Weights of a small GPT-style language model, trained from scratch on English Wikipedia.
Size: 9 heads of 64, MLP 1344 GeGLU, vocabulary 16384, 51.7M parameters.
Architecture: RMSNorm before and after each block, no biases in attention or MLP, untied embeddings.
MLP neurons of a small language model. Each row is named by its layer, matrix (down: output weights) and neuron, and shows model dimensions 256-383. Each number is 500 + 40 x the weight over its row's rms, rounded and kept within 0 to 999. Numbers have three digits each. A neuron's up and down rows have the sign that makes its largest values positive.
After each neuron's rows, "fires before" lists the tokens most often just after its 100 highest values on Wikipedia text that the model never trained on.

L4.down739:496504523499520566509531520476492466452472510478512514523473432470474491549545496543456455535482511475534447528493493519529500549503534509508485484393518531488498377491378490521497479433537523492475447440476461543483524439515504540527482556565558501501500488521513491543437504569488478470430481538488532525493517456505491455418549505539522477492509455522501445514476504488487435486509
fires before: " |", " "

L3.down994:531490415476467555475546518500513513444487464498492428527530498458451538488452488532447387456511449493426549497502524544523489506535538462457453479563516510523487502515525373549475476483469564504544427500435510483619523463456473508552566512446502460471517544479509517473461494438503498491547450441535498489527461537402555482429464534503505511528478495502486552530539472460512524464470
fires before: " |", ".", " by", "is"

L4.down8:510545517543532463467463440482527561522459556478507482484492550503516491497502466521474596555497469513474436506514540503533510439482506403520451463499422529513470538462480487491539466547420510492537475507513503506492458546572420499524443470415453533525573553435442547497504509473442494544411515537448498551477477453461519482470544478466562475544457470491499512566431511484557552562519
fires before: ")", "),", " (", ",", "\n", "–"

L3.down884:456506556495460471558549523500545532508560474479471545432566474522512498485533501478515439570451535469524528521460538463464456518495520442503494510428547527472541533509524538438493552450474480502538424542496496480456464504439473578538452540508565419543480521486544506498449544513524482503503500517394518497564460506500473510576480570511485454466445526478470411462517502534588527501516
fires before: " |"

L3.down1124:469492502501508452546464499454417526505489475539472489519558460560553504516585544547459471492475413565535430484577459542512530563467491458448463506537478499532494570505473516443478538494520461492463478470455542472525470520488523514534445539493514458551523551496484476500464571515528531429449452524474544454486439509450408476531489534441531488458413486497556522498477517486548456526520
fires before: ",", "."

L4.down1307:546554560500524527545463503535562473531423495571472480498494473505477510517454462475505504453534475453530469449466473476427519461551468550537514516599387509451463436549526447522523509540536399563437472444496539500474540501456513471540492562538514551509474477442512440504491498472485479496457505422469460604564470538533492451508522456501542519513550514435524504468519471541474481526464
fires before: " |", " 1", " 2", " ", " 6", " 3"

L4.down1176:521420482443532503468531543538489551514453453432512535483527557479505523498511528518487482455492528495518456548514509570458509466531437478516480476439531552435501451508475515503477506510544526596500442525503438515493479534472486516520538551463557500477517512445561457393489479488613511513500444457529502497528569438460471491412470552526518431491442525483542440533540521514550508556526
fires before: " |", "esa", "son"

L3.down223:402516526481532431573487441576507509515566555511452466521519466484496511513460521423514505542497579485523532527491544517517518502465538498475503543494573587463465491491490446575467448442506476506527501468510568467523517471476458426560533494519535544433443543513440513542528516470421449517492495527532484528477455533471383436500494544592451509538435532546454480472468508520515507536512
fires before: " /", ")", " of", " (", " –", " through"

L4.down673:557439456515500505447508470528430579475546483448454439439474523506450492599487468565469526511451483509494547432530498432458468536523505491507533503530498542546451471502488494472492498470449480472500468508550468489540489487565506515409502509508518502566415579514497547541511508513501501524465518456552498449514443485590476516534547434453488534582472491523457557476377469543490509511493
fires before: " |", ")", ":", " Vlad"

L3.down1084:453440532519577474497448537518514550437517514532475522442487507443449567514510444534537509489417500515574494452533520389501508454575455460468510476468505519585495543471523491479550452481576489526449512470471532509462496514537549566424473492486547469575454585477504517471469519476498494584494549516478485498495404518560485498425516487561530544506523585475536539442494477615496489542509
fires before: ")", "),", "–", ").", " |", ","

L3.down1085:473539466469520526520519545481523559510505503435512512581581488528481549471448446466537607518493492422462516471487531516458378487464516469527506495503505511496510484541518511520578453495519428461406475454450452445505445474455554511558479505426464473525465501532562511480506466535579563460522486585593511463486464532542520496494523503463490490498585558529495551475475470486526462511537
fires before: " |"

L4.down468:560539471522550462446530507478496490498476555452478499504522488524518509563501502438540495498528437514432466499548507458397445502469592523469488480511545452548395536521522505510460530508462453529471515528548501504551452521548410477531525439494482534496494511473450540463514507517586477489536495505527551483519498485515453555474469501471589615449495527464529507497476489529451531507526
fires before: " |", "\n", ":", ";"

L3.down645:477576580512458426469523462535517394520482464607510469540473491581529555483482531537516538551544553536516508590508479486534534474505504453528521504547532421477515502484496465498449524515477530512451519427494501514415430406489403541475521475473587474490510518534482516467495459472504596469502537506506549567574542474538480424515531521487446612482478493520531499509503503426541456476443
fires before: " |", ",", ".", "\n"

L4.down648:369500510522475490490459551548559528538545502552475528457528566508465509517512559436510562569483484595484478546436451509502465538470453455535513551478402568462539472489475483501532506566493457504525500572520455507450446444490491502500477441599572444539531565483475487514485503530435417468542480495528475525585503494452464456451465526520508484520428587507525536518450508469480535479525
fires before: "\n", " He", " It", " The"

L4.down1056:524486558479524523505544568512524530536480421504503470527435481491548501505468421494481504564508490486414553546506563486470395457498581492514503527441540482516519588473526511471430516509440446535408478469464506453523557481545534577483492477565465434547505555545497479417477487528512481481541459471515544468524515397487476538489541440519495496510491517557559472522476451493472506537546
fires before: " |", "LT", ";", "LB", " Cup"

L4.down1169:523498499357570499450485472568557554537501473406480500572455490557495497513583475561475460524454448464481485508471488469469444575467471421543539490453425474557448507487464542533411497450444454495488480490567549480512473496482568440485419506485584483534452495502446538465531473426453527468548564485554415436477544514529524463477563512512503494549506475567475484502492556518484482564484
fires before: " |", " g", " m", ",", "."

L3.down771:504477530550455547501510563504513540497505497504568502418495535476563467444491461566484561487468510453460501507458566566510507441468521464597509561490559522460431495482500457426498513574512452453509506510547510464490540534497403459536532450481467441545549410449528477501520525531523448475470462604463449499542509456455523522432534447442472503451548530463478487497446503419578494513511
fires before: " |", ":", " (", ".", ";"

L4.down700:539546495559553514557610532522423467466459456492543566521524512518567492456492574588465443540486435548535485502484540504531517528503478540497532453423469497486487448461518456508532461455495494453508444619478486497456488546490494471568499566551518503521499572557467524570506538522419478542503475478596565563475503465524574492458520482492480529521507525430524515507515500508574525415512
fires before: ";", " —;", " |"

L3.down403:524465466503506440459554459431523504446539564531448495410474450490534542495541527501470518537505538536492581492487509564528481480518501471505401470488540510487506486514461546480548489490500496475555512544524489439533550523501500464542441452468482494467523533565534504489472539455505500476436498484415511498490520578529483524525519543452420551421431459485460448417435552565442575529521
fires before: " |", ";", " of", "."

L3.down489:529558472486498502464562466463497525477490525390459475405480584538442556502495514447443542497455540477500467552484433565538448456506503538571560443511459503478408543497495500484542484460448520425536502502554479490441441467464522499487447532521523510561469540513453492514456453520504497572520578480537397437581510430499527480493441550528462455564521490479441530429573488477551472521475
fires before: " |"

L4.down796:474488522599528514511427502466481478505417472539472514502507500478479472573485497528539537518491506527464529537515566469553470525516478469525534497486485550443525499511478550510493497462505461460476482502572477480490564490506529501485555462556519562590518520533469514487573473452532530499499514443495553448477543564518548422505597471487470558492463481495517436503437501483469512467487
fires before: " |", "\n"

L3.down1070:501498532456524537490439483500489519571509474494527487560451491557506487476504463426483481489546540497462579537480436468536490449475451494514561541510488495478469522433476461523496516475566538535429512529497457544530505410521583525521524460519516505540441491463478466427480543518458533515537498433529486525462507508470459558522484489524580467535551583493523524491540474456550506536486
fires before: " |", "0", ":", "3", "',"

L3.down826:479503553519504538507495448496523496530443509490492482506521503461530478442476432489505538439519514441507476481422520546347499501487472467507475590474486530465476496502536490480560529463454515510520455516479513502493507546585458444457478469408531491492503566498469514498505536445504546554524531478446470477535484483536481491431528498515472503522524536519511519542525472483432556437496
fires before: " |", ";", ",", ":", "\n", "."

L4.down1037:518478478605514523475413559469504534490419409514475515575509515558462572512447462491458523431469442454495499551535513450435392476561519538422500504587486511496526453583544510496493572484603409422435534501573517518558515504523460473496550578465514487474489521508529509480501527497490502490475485491418494521425507502500521499492462507535476531493548570533536567504504537457484573442441
fires before: " |", ";", "\n"

L3.down874:545546487458513482422485452431584491544490521520512524501502480529493538513506582526549531451469500443461543455504599460436481464526458516510498517487486483525423478493471525479488431461563469535498537481529469437499387508484486511507501478451460473529482470482458527525456564468551436441412504472488491553561526575512486515537503493485515492505444468423474490550525418517494447482461
fires before: " |", ".", ","

L4.down574:448533471479550530530567487507495512536535482451436531528511479478470495496488510477543501561500532497449468519548496530493570562511478460456547509546474558559454591522397428491470414430448460492496469555526450528419488410496504510503594510477436430476559565460477469452510596420528546502437499540504501495507525453498513494512492499421467478479467483461497532529537479484528464563424
fires before: " of"

L4.down486:443520475488492503474512537484418522554584547501571457588471527481514462465441463490572500556444550415534514504498537526491543492476465510507516458484433541521505521599534457545548489498527587531520518437492477531489533461519472508510452399504487534551475476488474477562509497501485484547584491534481574436509526520522448456508502522547497517527498457496443501492457562540535489484503
fires before: ",", ".", " to", " and", " with"

L4.down482:140467440549431505410446526580532501524491447454503513479488473457496515509490485421470504542423533514526519535473537502468531512472535496514516481510561474464512528448489509506554485415508521516517463524516413506452447536471508477540531514498435504476444476534501509523479526487489523498509550509522500492482479517472506481466525508527478578636507533502511503502478531423580463507480
fires before: "\n"

L3.down94:396499466477495472504607546542534518505487509535507484493515536536502483544497561540421528488471516508540505434458434564592538574513500458557487511517489494521525457506512502486523525455541434570524574540545450476474515452426487455484543421518436501477505555471504498473590429481496479495540495440520503508440507431518476485490424546470491552511525476429540537540510461472533572487526
fires before: ",", " the", " there", " he", " and", " it"

L3.down924:534457496599509473470515412551532456522461528507486423529533569491495457401491555454508451568538457443514421515509521451517523510583479398518529447507472494533546443477529441520469493519399492496517489496477509532522503463509469512448517489501508564512493466495485485530446455575475416560568507394577483489503522536478507479482542496530541509400460474453528533478478522539468456436475
fires before: ",", ".", " mi", "ium", "2", "atic"

L3.down1283:496504456428510511538595488507564482516489489480458528470503446477498519547493516458499519485475474493518497480524481462493553503546515510524513432486516481464468538579496547526445566499565544496551511499559504524566478463549510501560491535537511538471536463535371486530463509469499465496461467461522469539508439525485434579487539548515489523491528495481492489494610494453430488513540
fires before: " |", ")", ";", "finals"

L3.down838:432450538481484569491496485525482431514472528492463496488595493494484506509479453513482524471516470499576476544494449514479517463483389478579465496574451513465502545490468462606520491466535462551529482511455467418604502488551540456474494464491481527506532607463431482522507530436596466462509549492529455449534523526516492528498528509546521507517537493535478473534528437488525535467500
fires before: ",", " as", " to", " of"

L3.down484:505491588540520551539540507499489469428512579383491460593453475483517514524441590516541534555446581449481539529475467431517507538501524528535428505505394508524527532496481527502508464525498473494501437489488506462494530492512503460516531535501552498588496539478437461527540478557551468494431498525507518511507539522497433549537481545445518441512444548470478510542564524515486522517452
fires before: ")", " (", ":", " |", "),"

L4.down995:474429549472475492552564521491526441465480528562536450455460484455522448505455373487518487509447500473424497536492494465550475529466462480492525532563526513506546495476524500543523511502532544539506521476496531569560490481457469520503481497508522533513515511522482472505528477510458477458583557527471480475504496595563583488475535492525553467449440484443394537458521544593386528466574
fires before: " |", ";"

L4.down211:493573512611479574411460500533442499538473491523482476538436567561440519519396476455591520572475538495528463532535495451479526463513495594544517503544532444519515462517407594473472505502490443521485506519475464479483555465518474511510493461573472520496526513465551533465590555546594534492580535521444430543528446569541532487466408572477479487480438554491484494495404499461485539456567
fires before: ";", " |", "."

L3.down937:577439523523497479433490446559533420517457511506513535573523490517467489521452537458482519515452506496502605473459530496569516494446506495510497494456466536545485512500579470466518545501493452489495472472498574508507481451504529511542514449477469531507462473529553509481411555552527446458560506541424514535458502483494493490533512507518510534430522511563510473464588362473489534487491
fires before: "\n", " |", "==", ";", ":"

L4.down228:450543544527475520443503532456515502489491507543504466463514478460480494393474470485513527511507549485479456474549509542571552520468501478557453472487467488481470480521545523475540488479497552557545565521515483554542501522529522465531510433545446518494505527528551523521401494532515488472558488500449491531482520561518552481503506459548512516527480491472479483533485428507594499518495
fires before: ".", ",", " of", " and", " in"

L3.down999:473550427523497454422499533477507450487572550539486565560477549550526441423500535470432481491554495516548526536520491484439543533560524412529460503485488599427487537517446528491526469478499476501525508490534541461580503487492543437432465520481470452593513569494528553517551524483533506407463503479565422542545522481492518478463482520480572465477533517539424527510433512480476541526510
fires before: "\n", " 1", " ISBN", " 0"

L4.down761:505559588565499534507452525454497477503478495477484491441472539535495491498521487473457514424522520438516527430480453578524563588442553527509515501510497510562516509570491592509482467504505489584485535456521513521550474417576558554484541582461513545528499468462563462480487508485517529535539518509443469517577502500538556502563424487494538512519562489505550505417391576510574545504446
fires before: ".", ",", " and", " |", "\n", ":"

L4.down444:493544441469494469530518533502437450532467536526445534440455475523487480494581532480497524458504452519523461439461487442512504568517433488486479464441510502432520567490432424554462541458495478495526422568497546525491502472480533475451505550490497503511546472474509517483536488528472508525539566523509510467404470531469470507532482518506469525510382477504447503419488491485470476418583
fires before: " York", ":", " Zealand", " |", " Open", " votes"

L3.down167:515474520467485552478484587519533499498511509462488466482489492445491497560446528497492506528420457461508499492516547499530472463608470493480537452507521503512544421463497520526494547493528439522493517530589534473494519501495510549505484537504501491518498509460461461506574584517525604461483486538552500490473572497536451498488484500530487521399448534507434542517550453457471503512549
fires before: "\n", "–", ")", "),", ".", ":"

L3.down88:434423531535485505477570550578563534482527533530529470502527474420489485525446480477524500465562497524539514519499516512569460547569520478548452536468487529553501482544473518513492527484470527488558486439565498481566522519559529386527494514488547460475538477529447395473507476472478574515497523459562553498498498450434527401464477534548489491511404530573505549437492566542451504506478
fires before: "-", "\n"

L4.down1285:446605506460456523504532477515522502546491473576416452500509529450427468480583492619479512377440455555535509455470494525485464502501468535527545420509459570525591486477523545509509499571521430484483518451543488503493553478483479470523483493509465485503457459514503495505441572530512487474487502537471483449475469513506502446556548554512496543540456501560504486488555485440507463552453
fires before: " and", ",", " the"

L4.down247:374487544546458501498477513506533480504491544505449513506536528507523517559466478510490495520542477565465487457448537580460530534499492493488492549557435417544533436504467524467523455474477523538554542461426502443546494457535492482545522436481563521475497558465485418492582508509531478507530531516499575519550550498439459460451519526537468518519483568561411508498431535548450517461490
fires before: "\n"

L3.down152:522518557480403403434508511418534481478459460501431536434505500542447526495483499545438443471591465423452507440531440394462524469537450476465512579493549458527501530547499524545478399533535505495598545519476558401552447483591444513475496463464445461534498459494521529496589460478542529506455497511494476508522515505543460483474506448454534445490480502501465535526531400535514525508549
fires before: "\n", " ", " 0", " 55", " 3"

L3.down134:485481475485510485547544608560552505498490511430459469578571541466534561574452498462450487460510548535471512518501608468504546516509489491490478505528525490553578472416513487467530506476512421522547481476485564384538546486485522485577469513539475519505454524557472528496496535442511543512453540543522520479500517589437529492435433408566524476469507494420487471465436533522517496518507
fires before: "\n", " 1", " —;", " 3"

L3.down730:550522482562413477358508520388520540504484522519463540457500558534501537547498500556471507454506462473506452467468489462489491458472410601407526508488530492530488565476519576469569497550468468507502452427538466493446481499504437533554510439481479557499546489499456519442520468454584522540480413483489496470510448552501482476531558456501529535527458474482555502500480477459499488432522
fires before: "\n", " |", " ", " D"

L3.down878:489476575545488525532528489531467541500493446494446447491505503547524481553475425511428520450523502456448541495502517566504492488514521509513511447467496501508498511564489509411487547488475539590446516423526504548494534486454549559477430543390502538478529565525518498479492521479543503498473465496528504507533519518444491542470422552499479506529501531521533445418520515475502478434438
fires before: ",", ".", " and", "'s", "\n", " in"

L3.down207:452530571447581503492467487448521539516542503502471505479483499487544419533550472469592482452447523469558491566511545524545485533538507401497536480493507560551505557515486516513506551534502527529521428464481525515470553483509491512492550508497487552432543492518487477548483538543435454533491511477505493495525532501457497470465447480499555481498539495484443507412486528559506530521483
fires before: ",", " |", " (", " –", " -"

L4.down775:501507493475511476515560506503510539576448495519540492545523515511504574408459500515532480463545566534534551533508537487516557518497527522509459463560482393562448466459555538486545479431585523532487470444518529508470362523590524486469490472480480498519570514509516553525532527490520513514476451499487457493486472479598476500520539513533514481483499499424498566485445496520550494584538
fires before: " of", " at", ",", " and", " for", "."

L3.down1237:506504601520479490465497490436579547451505490493430544554511497462484498524516470518525528502509397516478528429534492463486509457448528457544481498480456538489496475524515452457499523509458548480494539427531483466469466492552551558439520511452543496533492502520497579530490429468556577458414567503450558540492490541520486541484509493475514575528525511479597516538538473513429488490505
fires before: " |", " 94", " 87", ")", "\n", " 5"

L4.down947:485532545547476400472505455513474488504444553489397512472483467451478524510511516481483498525483440492520408533521528549513436524489504532431518498519502507518403516541514506517513495506508435463516576507475508509445517543428508521491528507488545453545451446487450497622515474510490501503508521424498438531564463507481543556504560447495484461548484451472508538557523502438488457458492
fires before: "|", "-", "\n"

L3.down1251:503535502544416464413535527544525485521518537488503496478536534532471552505480472551542498586449456575466475481525520499479449460550531452483492510435517453519448445513486533520545437523454475506475474479479510472509528485487384471498440447483494427531529487445497469491569557532495482523481466475507559573473464505436472491542513525503447509577525424438504469498527464477480506542530
fires before: " |", ".", " ", " Swing"

L4.down678:408516484534524505514483553494561494432494484569579546419544423495511518486552508512515459516533508429528517499498528531539519492526492541490491541458517550522436537508495467550490460431533608434497526490492469491531438458422488472537516480415430469566519477540439529453518522500472511554558503507506541459521456507550442477513460539479518495547568503542524493546517483420496527443482
fires before: ":", "==", "\n", " ==", " and", " |"

L4.down966:469478508455528489418544520451493553477461529507492511523518520491640409472455514513488504477515502484474471489511535540447510520496512499472473469519476498532494503561489531451543532571539528526484516460383520524573487416505510548450497458503526559583535597539586493551409495486507444530492518486528529486506541539493516518517468484526500551568528452525507565525481551462460534485473
fires before: ".", ",", ";", " |", "\""

L3.down805:505613541515572441511466496474490448518529534480495543527480518557493491468502539495471490460567520506597455563495560534479470529496503447527421438441467593514515497456469498503534479560452450536545510469570502507541433481503489492479451486524477548487478563445480505495525470568444416486428494453531485458499495568503416472410493517466521426476508484431482526492458599502529584516464
fires before: "\n", " (", " 1", " 2", " size"

L3.down606:458572518467506563491543523441475469500466537477534497466508476470534444539453512526403479528433532527495484480552489574482519422480492437482465539546521507454497516447516563471482424520484503427514536485457558487452500526470529500516523486562513483499472467606501431522504467522508488549459458536512496472504505467505550475560461502530471495436495464577514502495515513476550515432490
fires before: ",", "ar", " |", " of"

L4.down259:481480492565448541459518490510509513525530457475590508508469474532552535508497505469519525544469545472509521488588470493525593485472558508505511406588395505466519468518510485468513576516608466568490519526476494524548472483494484369526489428513522476571461451497553615461469492433486475480532497462494550526461522529551444505536468443462538452486464481466501502550462526514482447531467
fires before: " |", "°", "%", " people"

L4.down252:444474497479457545480502497465469532510484490509501530532527425527501472509453507464435470487472527499552520462466501538429471560528480496436518523548517483533497453572497591509526472531502457488498557447461494477475473485561444554529511508422548497545537549418447557600480452503499484566537432473488457542474512617545470544497517519551496614478501561437534531559534562525574490467519
fires before: ".", " of", ",", " and", " in"

L3.down515:566492555555497503496499435502529513475449526466429563574513449580512593521392515534473492418490460463507456464498479557532504497472537498531559484444523465455532515516492481457470483510487492500550500451526489533536551447517466566517523478543535528521485511572456556510513530497517487544503496493461586486554484484529486469430498540493491543536571469498487555533556514485554407519454
fires before: " |", ".", ","

L4.down712:450479530557462530477507541523495484512424555503494420509554517440537543507502470513455572476530516565483532522488525485510492416538460422360490498533455536521459446541537469437501557500445520501420445405498502465492518526480441485542575537539524460508480441518432490474545534473533541434469494500498519491529496500489547434460568528473522491562466484543510428507488489477499464499458
fires before: "|", "\n"

L3.down860:404466558483434537405487499443487483551504542515492549523421547528525504507505479471467477528434508505440504549492494471443476440489427447528451458467563479561524614512525453453519450488525598487517470524506510487460464483549539481492407559487408483522472492463528511613482490446544489514517571463530498537530529528463500483494550521466506585511426532539545479547454523521498477521482
fires before: "\n"

L4.down916:531498512481492467518452529411471457506445498572482492497531497497513477402440486519530473553457462563497519527546501499469442447487515475438504510558473517518438542411480537463543466435555541406539532481461521513560556522436567485394439472531578517531513499502518501454499503473523447464495571512445501536472462567514533509478531568483539525524563516465486514604514434469405509463503
fires before: " |", ",", ")", "\n", ")."

L3.down691:501496518454517483464495471464500527519486460442485464515508476505527454461452527548428511480509509549465589461452523504522504489485467519431501454523451498478490543554427509490488553524559437525495527508516489523504480519532553512450505469423521472517456540503499401558503532454463534490512497562553470529510453511440618497510547534538541510428545512449460520541554516430475518520493
fires before: " |"

L3.down480:557523506531554501556450539553422467514466504472595520483453535484477482501548441457514546463500462486544516441425511539517473549485477488537504569537543541469469441500524491403489509432467492450552545482549475582518479507514503502528595530540534543530516470491522449448475498443457430490479543533544470480494576493436493429464537489511580422553535526400503508535504517571539505464533
fires before: "–", ";", ":", " |", " Apps"

L3.down1187:483497501485433478473542470498541506461465506520475507502542541562466528448505553509460500467464481500491510538509571544478523432498541487466506515522523516495501430539507518546545504499472394461499492442403466468511451553506456445510547540478489638472522551507560520585451549439496519456501512540535467479484536466556560496483519469522543433548486537461509477533500467525468495443527
fires before: " |", " 2", "'s"

L4.down292:502514518514531509523526621395482464518544514489545488510462513492520543506503485500535454440506478616492492518492532501461414529519465460465475491453506477472551481507542438491507472528501487589483509478488534527509449503551582501469493529576518536513484501568531529478504508594523570484487497610477547455453416491564514438565455481545513564495423493492536527468521544535497516503552
fires before: ".", ",", " in", " (", " to", " and"

L4.down1187:429481472518524501480464431494453534475559489512505461502465494481488498441558509515483519502499474522480502501505517514555484506440468489466500493479482536505460469459530524473580480485577585580547438423453528507443529543506469542500509510459593569569499478559501497444486502573540527465564597546521511540505493517494487510502507443528508515584487557499563479519552568467561489467529
fires before: ",", ".", "\n", "–", " in"

L3.down1047:499449456449493573546489487464525428482491478457441459512465499439459496588538542453464511535459466528449480483535426449503479420510521488516517489492471608498460570501509485448481447568494539459493454445470514497481510548500520512422520562482432522529533486487540559433498554474507496454482494483492570471472386577524530535456527520496535498555472572492471540463474543431490491550496
fires before: " |", " States"

L4.down153:412474534509448529515503547515456476488488498469485427440521500463480544548516533500418540526523508503516538431482470526537481443476507525469487491528481422492481411549568558480486462499565474460522538414522484436523436463453530506555487387533455530479510445546497568476542571475528512522519480494530509502459478545497604517481615463423492529487597486476426484486440490482471432464547
fires before: "\n", " "

L3.down257:510527510569457497499566472500413538503495486497523489468471471503520468493524454522507498471482451470552477465534519429601466442497443503550535502475490449497514541511528445496455501482496515435440457471471494523499490492437539496497544491490466488502514465601431529491555516476484471434543483531461511463524442411548451483491484477468461492518518461454504540464474486488511555506547
fires before: " |", "',", ".", "'"

L3.down268:457455471540520539462531508493532470508564443471553522498497507423489474425564535447485557534479495460479482551474478507547540502453459480491525469543472500510483562547441552487498473520530528476435516441568476568582487500530432457480471510463499445537459498466546453500511481560491468524478481505478530482482518462502498551556511469491497525442463499487460486459547543467516530485531
fires before: " |", "%", "°", ")", "-", " sq"

L4.down1025:491499474586511553477497479444507464479555437547413507532457530521494486487477498504479520502518504504470462469466480508490552500527536480467531501481451473530516518537470492545525566566498531506504557499424459509475437465533497502515524485505471535529454533554476456510520490421511516529553433506433446479517501471532511498497501546473485486516493526545432420551489496480467518514592
fires before: "\n", " |", " 8", ";", " "

L4.down807:500469486523513554456564574531538520474509507447465505533532552454545486482542501492484512525498558444576454500520542434539532537511523457551480566552519533460550473561512484510545516516500573512502484529534508517464512520473466486465403572493455498542497567513476457577571510480537440527460489480536538501593534494537491474422553507522476487497505579432590447496500471474535533502484
fires before: "\n", "-", " in"

L3.down1088:439612543550453465514513524477517492581512465441593496493533423494484566511531470574482523505531492512516527494476483429409468430530488476552487568475445522510541517476440498500483509513502432481466455453581560492488464449440442576479522478536558449528461536454525522547506552510553463491508517572520461463450466490486511525463442508510551560484456442519499477512513500562453535495509
fires before: " |"

L4.down1010:502475494495529427521491498494450552534487583434520459510523534499472443534508538544544528433484539529524559535524560544388556541418497500576517532486534477492521565572573494507510535496506542506409461490459470467440479435518388456528458473549530554478488452521577530522451498543532406511460445486458470490480510484428527481498458509446508494518503510524494556479462548539560466467564
fires before: ",", ".", " on", " in", " (", " and"

L3.down984:419531453483486558467471512487499529529405442501464516527479525475501499431448517488504514584515554511513491422491526570495556440517456519558444415574519464452492544516531501480485489494530602441492513437538485503469515520504465552522509493518441553536467468457552464438508499558459452480464502493513467484448599605603497526548528510425463542517519489527503478501503520568549452552508
fires before: ",", ".", " and"

L4.down257:450446520518457470434538515536476562513451478495511530557477525432501428471484529475517481469457444489504515532421535544451477474516526438501444494557450540432585452466487466516527530445476529530489490508475561572535556478464474541507447486499514449472485565490457425411500543476544485520432455422506488508468443479470560523498489488528442505527492468512446442509461532539448558499492
fires before: " |"

L3.down1030:471512531514518534487539435555468551492456508447473564483509508524552563462550451447509427528571552489542510487497522530420538478476490460500492502480473461559487521454477485515505427460521538502455555462499536471562450524472494471517444456479417512476533517498548483526441546478488486497518553525513498497461530552494494523473479532566519469475463472506557600573446509518445559504502
fires before: "\n", " 0", " —;", " 2", " "

L4.down1078:468437524523462477481505451495524449420546427503478573534477528524484461438477487516539563506534486438469523528520505543535532505486555439560500499504462479471517511470547535474464519446498535508434541545492475460412573534580496516492532565536492450452492458502496566507521517536489432549393506558545493499471517497520487566528489492525528591509481499480532478454531479473525529501446
fires before: ")", "z", "^{", ",", " (", " mi"